python train.py --num_hidden_layers=11 --hidden_size=384 --num_attention_heads=3 --num_key_value_heads=3 --head_dim=128 --intermediate_size=1536 --vocab_size=2048 --hidden_act="tanh_gelu" --norm="layernorm" --norm_place="pre" --norm_eps=1e-05 --positions="learned+rope" --rope_theta=10000.0 --rope_fraction=0.5 --qk_norm=false --attn_scale=0.0884 --bias="none" --tie_word_embeddings=true --parallel_block=true --init="uniform" --init_std_qkv=0.0213 --init_std_o=0.00455 --init_std_up=0.0213 --init_std_down=0.00228 --optimizer="muon_variant" --learning_rate=0.0099 --beta1=0.95 --weight_decay=0.028 --lr_head=0.00621 --max_grad_norm=1.0 --warmup_steps=200 --schedule="wsd" --decay_fraction=0.843 --decay_shape="linear" --final_lr_fraction=0.1 --batch_tokens=131072 --max_seq_len=2048 --doc_mask=true --train_tokens=899800000 --max_steps=6865 --dataset="wikipedia_en"
MLP neurons of a small language model. Each row is named by its layer, matrix (up: input weights) and neuron, and shows model dimensions 128-223. Each number is 50 + 10 x the weight over its row's rms, rounded and kept within 0 to 99.
A block is one neuron, or neurons of one layer that tend to fire together. After each block is what it responds to, as a language model described it from the Wikipedia text at the highest values.

L8.up50:58 49 74 57 43 52 43 51 53 42 57 58 52 60 55 68 42 73 62 41 50 74 56 47 64 69 63 73 35 43 45 44 45 50 49 64 57 61 63 39 54 48 58 50 47 60 30 49 48 61 29 50 36 54 57 55 49 42 50 35 43 47 41 43 47 51 50 54 68 58 60 43 61 42 47 71 62 58 46 31 55 21 67 55 42 60 57 40 52 49 52 61 54 52 33 41
L8.up118:51 61 44 51 47 64 46 68 55 54 61 42 45 37 60 69 57 55 55 42 48 47 53 48 54 75 48 48 36 41 34 45 52 60 56 49 41 45 58 30 67 48 56 48 46 45 40 37 41 35 42 48 35 35 71 41 47 69 45 42 31 48 40 54 42 48 63 44 56 33 55 57 44 59 58 64 44 48 43 43 29 43 31 47 61 50 50 42 57 45 64 48 76 39 31 55
Responds to: Role/title word pieces. Fires inside or just before a job or position title in biographies, such as pro-fe-ssor, ch-air-man, com-man-der, or the a/the after "was/as" introducing a role.

L6.up662:57 43 43 59 66 57 44 53 55 54 57 39 62 54 65 50 46 59 56 60 30 51 36 53 55 56 54 64 69 47 43 41 50 37 73 46 40 52 62 53 59 36 47 59 40 25 49 52 40 48 37 49 45 46 29 20 46 57 53 29 46 33 65 49 45 55 42 45 50 48 71 55 70 57 59 45 77 36 38 53 54 20 51 45 48 56 62 52 50 43 46 71 46 56 45 60
L6.up1399:48 70 57 48 52 59 42 48 44 62 44 51 58 44 64 42 27 38 61 59 41 58 33 51 66 47 63 57 36 53 39 53 62 56 54 48 62 59 53 70 45 62 54 47 49 40 43 34 59 45 34 42 49 32 58 59 51 54 54 49 56 54 52 54 60 57 47 77 40 57 42 65 56 45 53 46 63 71 52 50 50 39 50 51 60 33 58 57 43 54 55 61 46 61 64 67
L6.up1418:42 49 48 58 60 49 55 54 34 55 53 39 66 36 35 40 38 35 65 60 25 46 40 43 65 48 53 43 57 60 44 45 64 33 54 46 56 36 63 63 48 40 35 54 56 41 32 48 40 62 50 66 39 64 35 52 40 12 43 40 31 67 68 45 48 36 40 56 36 46 57 49 61 57 42 62 52 44 30 46 53 43 47 51 47 48 55 43 68 60 50 50 56 70 60 44
L6.up1514:45 36 56 62 45 36 37 46 61 47 43 35 67 54 37 38 37 44 51 50 32 59 46 41 48 39 59 40 46 47 32 37 53 49 40 74 42 28 38 55 50 38 53 60 44 53 48 42 43 61 50 57 47 47 52 32 67 55 50 53 40 48 63 63 49 61 20 50 55 52 37 46 38 41 53 52 62 48 57 60 37 43 63 64 46 70 60 59 50 55 44 46 41 51 54 53
Responds to: The "as" token. The word "as" and the "as" beginning longer words, as in as part of, described X as, assess, assert, asset, Assembly.

L2.up189:39 30 59 35 42 65 44 47 54 34 50 60 26 66 61 52 40 40 52 61 43 47 40 48 32 54 43 49 46 76 60 52 40 39 44 52 47 45 48 46 55 43 65 50 51 45 60 44 44 63 67 46 60 56 56 50 44 63 47 52 47 50 49 34 49 68 47 54 57 73 51 55 57 30 40 55 51 66 52 57 60 50 56 39 39 46 52 49 48 49 52 45 51 48 26 48
L2.up282:55 51 46 78 54 48 55 48 66 39 44 50 55 46 66 42 39 42 39 39 66 32 56 40 24 49 44 42 57 55 49 47 60 31 57 57 51 39 38 50 50 58 60 42 30 41 70 46 47 54 51 56 51 40 56 51 23 32 20 61 38 47 50 51 60 43 41 48 45 57 46 59 47 41 61 45 43 25 53 69 30 49 63 55 61 37 48 51 56 48 59 48 69 36 24 49
L2.up734:54 55 61 50 38 56 58 48 57 37 52 50 51 52 54 45 48 50 45 44 39 56 35 52 53 55 39 41 44 57 52 60 33 47 56 50 39 60 52 44 25 40 46 58 53 54 59 51 72 41 60 44 62 58 62 68 61 56 55 47 46 53 43 51 54 41 46 49 64 36 58 31 55 42 34 42 68 53 49 56 45 54 37 54 46 30 51 49 42 53 40 47 43 47 43 45
L2.up973:39 47 53 46 53 67 46 61 72 49 47 52 39 39 42 54 54 45 58 64 61 52 35 46 54 25 50 48 38 34 53 43 66 45 52 50 54 48 75 56 53 53 52 47 51 35 57 27 29 52 48 45 50 43 45 55 44 38 66 48 46 52 41 52 51 42 39 53 47 46 47 49 39 51 48 84 42 34 35 47 65 44 42 52 42 37 59 61 77 41 53 52 46 56 41 59
L2.up1224:55 52 44 39 52 45 62 69 46 57 49 26 49 49 46 42 46 39 36 58 67 47 62 56 50 53 53 46 62 43 55 36 40 42 53 54 40 62 57 31 63 51 47 64 57 54 41 41 57 56 71 49 55 49 48 43 48 46 46 54 44 60 38 36 63 74 52 53 59 64 76 58 50 52 47 42 55 62 56 54 39 37 32 39 47 25 49 59 52 54 54 45 52 61 45 58
L2.up1281:53 64 38 54 46 44 33 56 38 43 41 50 24 60 55 41 47 43 41 75 46 46 40 32 61 48 55 45 47 72 51 48 36 36 55 48 64 51 62 46 48 54 39 47 52 44 53 66 46 62 56 34 69 40 68 66 36 41 54 48 55 52 41 44 34 67 57 67 49 64 46 46 60 49 34 54 49 59 41 49 56 51 39 60 56 61 54 59 40 66 24 52 45 60 46 58
L2.up1332:52 48 49 49 46 62 48 47 52 41 45 66 47 58 47 45 51 48 61 62 76 45 46 63 33 49 47 59 42 59 47 39 47 50 29 54 58 40 63 31 52 60 53 41 73 65 57 66 40 45 68 52 52 42 40 73 49 37 42 63 52 52 44 58 37 43 45 50 51 55 59 30 56 44 37 44 52 45 43 48 42 24 55 48 40 46 48 56 57 57 57 47 54 49 43 62
L2.up1334:53 40 60 54 56 51 70 58 47 53 53 63 40 49 56 56 43 38 39 65 62 44 56 53 43 55 30 43 50 44 44 47 51 61 55 68 70 47 41 36 58 52 45 50 49 54 80 63 52 34 66 43 45 58 42 57 41 48 57 54 42 43 48 35 48 53 47 43 52 45 57 49 42 47 45 44 44 40 43 51 43 36 46 53 55 57 60 46 50 69 54 34 50 41 45 42
Responds to: Mid-word fragment after onset. Short word-piece continuing a word begun by a separate onset token, mostly "al" in qu-al-ity/qualifying, also se-en, se-ed, h-al-f.

L8.up57:50 48 43 53 45 63 61 69 48 45 35 52 44 34 69 63 39 45 48 44 58 48 63 51 48 72 53 45 44 44 49 37 46 34 54 32 59 39 57 53 51 61 30 52 47 43 44 57 49 34 45 50 61 59 49 37 63 48 29 51 44 49 56 51 45 73 46 56 57 61 61 39 67 27 53 55 62 59 58 50 37 16 37 78 66 50 49 31 39 47 67 64 74 56 43 54
L8.up666:47 42 67 45 54 51 51 72 45 54 60 59 51 28 45 50 51 50 41 66 49 37 67 56 41 44 53 55 64 57 54 59 51 46 39 46 46 49 54 55 50 40 36 55 46 26 42 47 39 54 45 46 53 54 43 41 53 49 70 60 40 44 49 51 45 65 58 49 59 39 66 50 60 47 47 69 46 58 52 46 35 43 72 32 53 31 48 57 57 51 47 48 46 66 54 51
Responds to: Sports table numbers. Numbers in sports tables and records, such as row ranks after a cell bar, win–loss scores (1–10, 5–8) and years; weaker on mid-name word pieces like Scr-an-ton, Cl-ar-k, For-far.

L8.up1307:44 57 46 36 51 36 35 35 55 74 45 60 64 40 29 47 54 57 62 45 57 44 60 63 40 52 58 43 47 55 43 44 46 37 48 64 58 42 57 55 36 57 66 49 57 35 52 42 37 49 50 55 56 47 41 50 58 40 67 60 61 51 64 30 40 56 54 46 53 36 40 39 49 35 40 61 75 55 61 57 79 48 61 58 46 54 65 47 28 80 42 71 39 52 76 55
L8.up1428:56 54 59 46 53 45 65 72 36 60 57 47 48 51 59 58 50 42 49 33 49 48 62 48 60 47 55 48 52 45 59 66 56 44 42 61 58 36 61 52 53 58 61 52 38 70 42 54 27 59 61 38 56 57 46 57 75 55 57 46 49 48 60 50 47 62 63 54 43 50 43 46 39 43 49 32 49 44 64 26 54 42 56 61 76 50 44 52 38 53 52 51 72 44 47 47
Responds to: Word-initial " a" piece. Mostly the token " a" after a noun or verb, often the first piece of a longer word (across, away, above, average, available), sometimes the article; also " =" closing wiki headings.

L6.up269:65 38 44 54 70 45 60 56 33 49 44 37 63 50 31 47 53 53 65 50 54 34 37 63 45 56 65 45 48 67 54 60 55 30 47 40 60 56 47 49 53 42 64 53 38 37 33 38 41 41 25 44 31 48 41 57 66 41 32 65 54 39 36 61 51 67 47 43 52 57 55 39 43 62 66 50 44 49 50 46 48 31 70 48 46 49 47 35 53 53 62 34 26 53 48 45
L6.up764:49 49 56 29 52 70 51 54 28 66 50 42 62 53 50 59 69 50 45 54 44 40 55 43 43 63 24 43 37 44 37 68 46 55 49 45 41 58 43 60 53 66 35 49 48 39 36 46 43 50 51 48 49 36 53 43 44 58 44 54 50 58 61 55 61 43 50 46 44 38 56 52 61 59 51 49 49 32 49 45 38 51 62 69 49 54 62 62 57 36 45 42 53 62 65 51
L6.up998:56 34 59 51 42 45 38 50 43 65 28 52 65 47 65 48 46 53 46 62 29 47 28 46 27 67 56 51 54 52 56 58 56 53 48 39 32 52 54 56 50 57 59 55 53 39 28 40 49 66 70 46 47 36 67 59 47 55 45 45 34 60 34 51 51 39 43 39 44 41 53 62 48 44 54 48 53 43 31 63 59 60 43 42 32 47 59 57 50 64 47 61 74 52 42 54
L6.up1487:47 55 54 60 54 42 55 49 50 25 66 45 47 61 46 42 51 38 59 57 57 46 52 56 37 53 61 49 47 48 60 39 39 55 48 36 53 59 43 67 32 52 53 75 54 46 37 46 49 43 51 47 50 47 30 45 59 41 54 54 31 54 58 47 37 47 38 55 48 54 60 44 50 41 56 55 44 44 28 39 49 51 36 40 46 53 53 43 47 53 45 47 56 44 63 46
Responds to: Mid-word fragments. Short subword pieces in the middle of a longer word that is split into several tokens, such as constit-u-tion, partic-ip-ated, Con-tro-versies.

L2.up325:53 36 55 49 47 30 49 64 74 61 64 35 42 49 29 41 53 62 49 69 56 50 58 45 50 33 51 62 62 52 77 54 71 41 47 50 39 59 50 51 39 62 50 56 57 54 36 61 55 42 44 65 41 38 44 35 71 36 63 61 51 63 59 57 41 69 61 54 54 55 55 56 40 58 45 54 58 54 54 64 60 52 60 62 33 69 42 57 49 51 36 51 77 58 60 49
L2.up351:36 46 47 35 37 60 49 56 52 50 35 45 49 52 40 32 38 54 41 56 58 32 39 48 70 45 62 55 44 12 65 56 61 61 39 48 38 39 49 43 44 64 42 52 51 71 40 53 42 47 39 63 36 60 66 36 56 47 37 47 56 51 49 38 51 63 39 52 49 78 59 35 50 49 44 68 68 50 31 63 62 62 53 67 44 48 47 68 65 57 56 39 43 52 44 46
L2.up437:42 42 58 65 43 55 72 35 57 41 55 47 51 51 42 44 55 48 59 49 38 43 42 33 61 49 62 54 51 42 53 42 70 61 51 55 41 73 48 48 57 38 27 49 53 40 68 57 36 70 36 45 56 37 53 48 65 40 44 58 51 42 59 55 46 51 62 54 57 72 43 53 44 53 56 62 46 50 51 31 30 58 49 41 36 42 55 60 43 37 46 41 59 60 41 43
L2.up690:80 43 45 43 68 41 53 36 49 49 56 61 61 46 30 46 40 37 59 41 56 56 49 40 50 49 49 56 52 62 44 67 35 55 61 58 49 47 42 46 42 44 35 58 38 68 70 49 37 56 39 30 29 45 62 53 62 46 48 44 44 53 56 43 52 51 60 44 62 57 50 36 24 58 45 47 61 55 44 58 53 55 55 69 38 59 50 51 35 72 40 41 62 53 45 60
L2.up702:42 46 52 47 61 46 69 57 58 60 59 45 48 41 58 37 42 55 62 55 51 49 51 24 59 53 61 51 51 56 43 44 48 60 30 64 34 52 47 51 44 43 44 40 57 49 44 61 61 44 64 41 58 53 62 49 39 33 49 34 46 37 54 48 42 40 63 43 54 41 48 54 42 79 47 50 34 59 56 41 35 66 50 59 58 35 53 71 38 58 44 44 54 53 59 38
L2.up753:49 45 67 53 52 58 54 50 49 43 45 29 51 42 62 46 48 26 51 57 43 49 71 58 49 56 56 50 26 30 38 38 65 68 55 49 62 51 38 51 39 57 42 45 54 65 71 78 30 53 63 58 48 61 61 54 33 42 52 65 57 70 55 54 33 70 59 45 51 44 59 60 49 63 54 38 75 67 50 45 58 42 33 49 54 40 41 49 63 49 47 48 52 42 47 50
L2.up1236:44 48 51 52 47 51 54 35 45 51 41 57 69 40 48 53 47 48 41 54 52 59 36 42 61 53 52 63 43 55 42 44 62 66 41 33 32 41 51 45 57 57 49 55 68 53 67 48 43 50 41 55 46 34 50 42 51 53 57 58 60 54 49 62 40 53 63 36 49 55 53 33 54 57 41 36 56 61 65 57 51 38 42 37 52 49 43 46 43 56 50 49 44 50 42 58
L2.up1389:45 51 50 40 37 56 34 46 46 42 58 57 52 43 47 46 30 64 27 40 46 41 47 69 80 57 35 42 38 39 44 62 64 59 43 48 41 52 33 48 52 45 50 54 49 35 46 44 58 51 62 55 52 38 49 63 45 36 50 57 46 46 54 22 51 57 46 46 54 57 49 56 55 65 55 40 61 48 46 67 53 47 46 46 50 54 49 31 58 54 41 37 46 45 30 49
Responds to: Quote-final punctuation. Periods or commas closing a quoted phrase before the closing quote mark, e.g. "Road Warriors." and "pawns."; more weakly, clause-linking when/where and mid-word pieces like en in encourage.

L8.up474:39 40 45 51 56 64 50 46 44 62 40 44 61 45 44 50 48 52 45 51 49 60 70 68 41 61 67 58 35 56 37 47 49 67 39 71 48 58 66 46 70 60 30 72 49 53 58 37 47 68 45 45 38 46 43 44 38 48 53 50 49 47 54 57 36 56 61 48 56 44 54 31 48 69 55 46 46 37 53 42 60 51 46 44 43 57 44 37 47 65 42 58 55 67 40 48
L8.up777:53 32 35 46 44 37 49 58 49 39 45 58 36 42 44 39 50 60 44 47 54 65 48 42 40 31 60 51 43 64 54 49 62 52 46 55 41 53 54 50 49 28 48 51 44 43 59 64 65 52 42 48 57 49 58 52 66 53 37 53 50 50 39 49 45 62 46 51 47 44 32 42 40 45 41 66 54 52 66 53 30 46 46 41 40 39 51 54 44 38 52 48 48 55 29 49
Responds to: Word fragments inside quotations. Odd word-start pieces or short words inside quoted speech, song titles and table names, such as "h" in happens, "b" in breath, "Jo".

L6.up1005:54 46 26 48 51 45 51 53 51 43 40 49 46 42 51 54 43 56 48 38 43 62 55 48 45 76 39 47 40 50 44 45 49 33 49 48 49 52 50 67 57 37 58 46 45 42 48 50 49 42 41 48 58 47 58 40 54 38 45 51 47 58 54 52 47 60 57 61 53 49 48 57 45 52 40 68 65 40 57 30 32 47 49 63 68 28 56 45 58 28 38 62 44 57 44 36
L6.up1335:51 46 36 50 36 42 49 47 36 65 59 37 57 65 48 55 61 53 56 55 63 60 54 67 62 54 48 47 58 56 60 59 41 38 44 44 33 56 37 65 40 61 43 49 41 42 51 56 59 37 69 56 49 45 42 36 29 38 55 44 48 61 46 32 45 57 57 51 56 35 60 51 36 63 56 55 36 35 61 32 59 48 41 45 53 39 29 45 44 57 31 73 33 66 52 78
L6.up1464:48 56 23 43 69 45 49 51 58 59 41 70 58 45 71 56 35 45 61 49 48 60 43 52 51 46 43 43 55 39 62 46 44 46 61 48 63 44 29 63 60 50 62 48 43 44 22 25 57 46 42 58 48 54 31 47 51 37 65 50 43 41 53 35 42 58 60 62 57 39 46 47 65 39 53 44 75 43 30 46 40 47 54 49 45 55 41 54 56 69 47 51 34 37 42 46
L6.up1493:35 55 43 35 56 37 53 71 58 48 41 32 65 70 47 63 53 37 53 55 57 49 58 65 57 58 73 41 43 56 43 60 48 46 60 42 42 63 35 50 55 66 65 46 43 43 30 48 57 56 57 44 50 49 60 36 51 67 51 44 41 49 58 48 46 55 51 55 38 39 58 57 60 55 42 58 57 61 56 59 55 41 54 36 41 71 59 57 55 38 42 61 37 47 57 31
Responds to: Degree adverbs and -ly suffix. The -ly suffix completing adverbs (greatly, largely, slightly), degree words like most, more, only, very, and closing = of title headers.

L2.up126:55 41 59 66 55 32 51 47 51 55 42 51 41 48 61 42 26 53 43 64 42 35 50 60 55 57 50 62 48 40 39 65 50 52 25 62 39 51 65 35 59 52 47 60 57 63 37 62 51 65 28 36 47 60 51 55 58 54 62 30 45 55 59 18 67 29 44 54 34 50 37 46 39 53 42 49 47 44 63 63 36 44 49 68 56 60 52 48 47 59 48 68 42 33 43 37
L2.up528:52 32 45 46 54 32 57 45 53 47 61 57 45 48 50 53 51 43 64 49 43 55 55 47 39 62 54 56 33 55 59 55 72 37 70 58 33 69 61 61 38 45 59 49 58 57 41 36 60 56 47 50 53 42 46 58 35 37 52 39 54 41 41 48 33 50 45 55 40 52 52 47 34 51 58 56 37 60 19 48 60 63 56 58 63 46 65 51 54 47 58 52 64 61 51 51
L2.up571:56 32 57 62 42 52 40 39 58 62 55 53 48 35 43 54 42 56 32 58 61 53 42 44 40 49 42 40 51 42 48 43 54 54 57 53 50 35 54 49 60 52 48 48 58 56 51 55 49 59 46 51 56 50 49 61 47 63 46 54 63 49 64 49 37 28 46 59 45 44 50 54 43 49 48 44 50 59 22 54 61 38 61 44 67 47 35 52 55 47 44 33 59 46 52 22
L2.up861:67 36 62 41 39 62 45 58 49 49 40 62 51 59 41 50 50 43 45 55 63 66 48 64 42 69 38 61 55 46 49 54 53 65 27 53 40 51 61 51 48 61 50 55 51 49 52 49 39 54 38 42 53 46 57 49 58 43 53 53 46 44 41 45 60 28 34 60 41 67 62 41 38 43 45 75 45 31 56 43 47 55 47 45 51 51 47 52 43 48 45 62 48 38 66 58
L2.up917:64 59 58 43 59 50 36 31 53 51 46 42 57 51 57 54 65 34 37 62 35 39 60 56 53 54 53 42 50 43 57 36 57 50 60 39 63 49 53 43 55 52 34 55 49 66 49 49 46 52 43 56 43 42 53 48 34 57 33 58 53 34 44 52 57 69 43 53 44 45 43 52 37 53 47 53 70 60 44 45 44 48 50 57 52 59 47 53 45 53 44 55 43 65 52 48
L2.up1262:38 58 52 53 24 49 44 52 32 52 60 46 48 48 61 49 54 42 52 49 49 56 40 66 50 44 51 57 53 31 46 66 48 29 52 49 72 29 43 64 42 49 57 45 45 33 45 48 38 48 56 50 32 37 47 52 38 54 36 51 37 45 53 47 63 52 50 68 68 46 45 61 47 49 52 58 62 41 50 59 51 53 36 67 52 57 51 68 49 54 44 54 46 35 58 44
L2.up1504:59 60 34 61 36 56 57 44 46 50 52 52 54 47 43 26 50 48 46 46 33 55 35 59 43 64 44 49 54 45 55 56 50 65 47 44 42 74 56 57 55 66 61 47 48 49 62 51 39 38 70 46 39 57 49 51 57 66 60 52 46 49 38 48 62 47 52 57 67 54 47 51 44 46 22 58 63 48 40 51 41 47 22 47 63 42 56 50 54 43 43 49 36 58 50 39
L2.up1518:50 41 58 32 46 48 62 50 55 49 41 58 42 48 46 57 55 39 43 60 48 40 49 73 44 54 54 50 61 46 50 42 44 66 44 42 58 66 63 43 57 40 63 37 43 55 59 56 30 48 48 48 59 52 44 55 43 52 54 42 25 60 50 53 55 64 48 60 46 31 38 52 55 56 34 42 65 46 56 52 55 54 54 45 34 53 39 57 70 38 62 56 51 46 45 35
Responds to: Mid-word vowel fragments. Short vowel-led pieces, often al, completing a word split after a prior fragment, as in se-al, He-al-th, soci-al, E-ur-ope.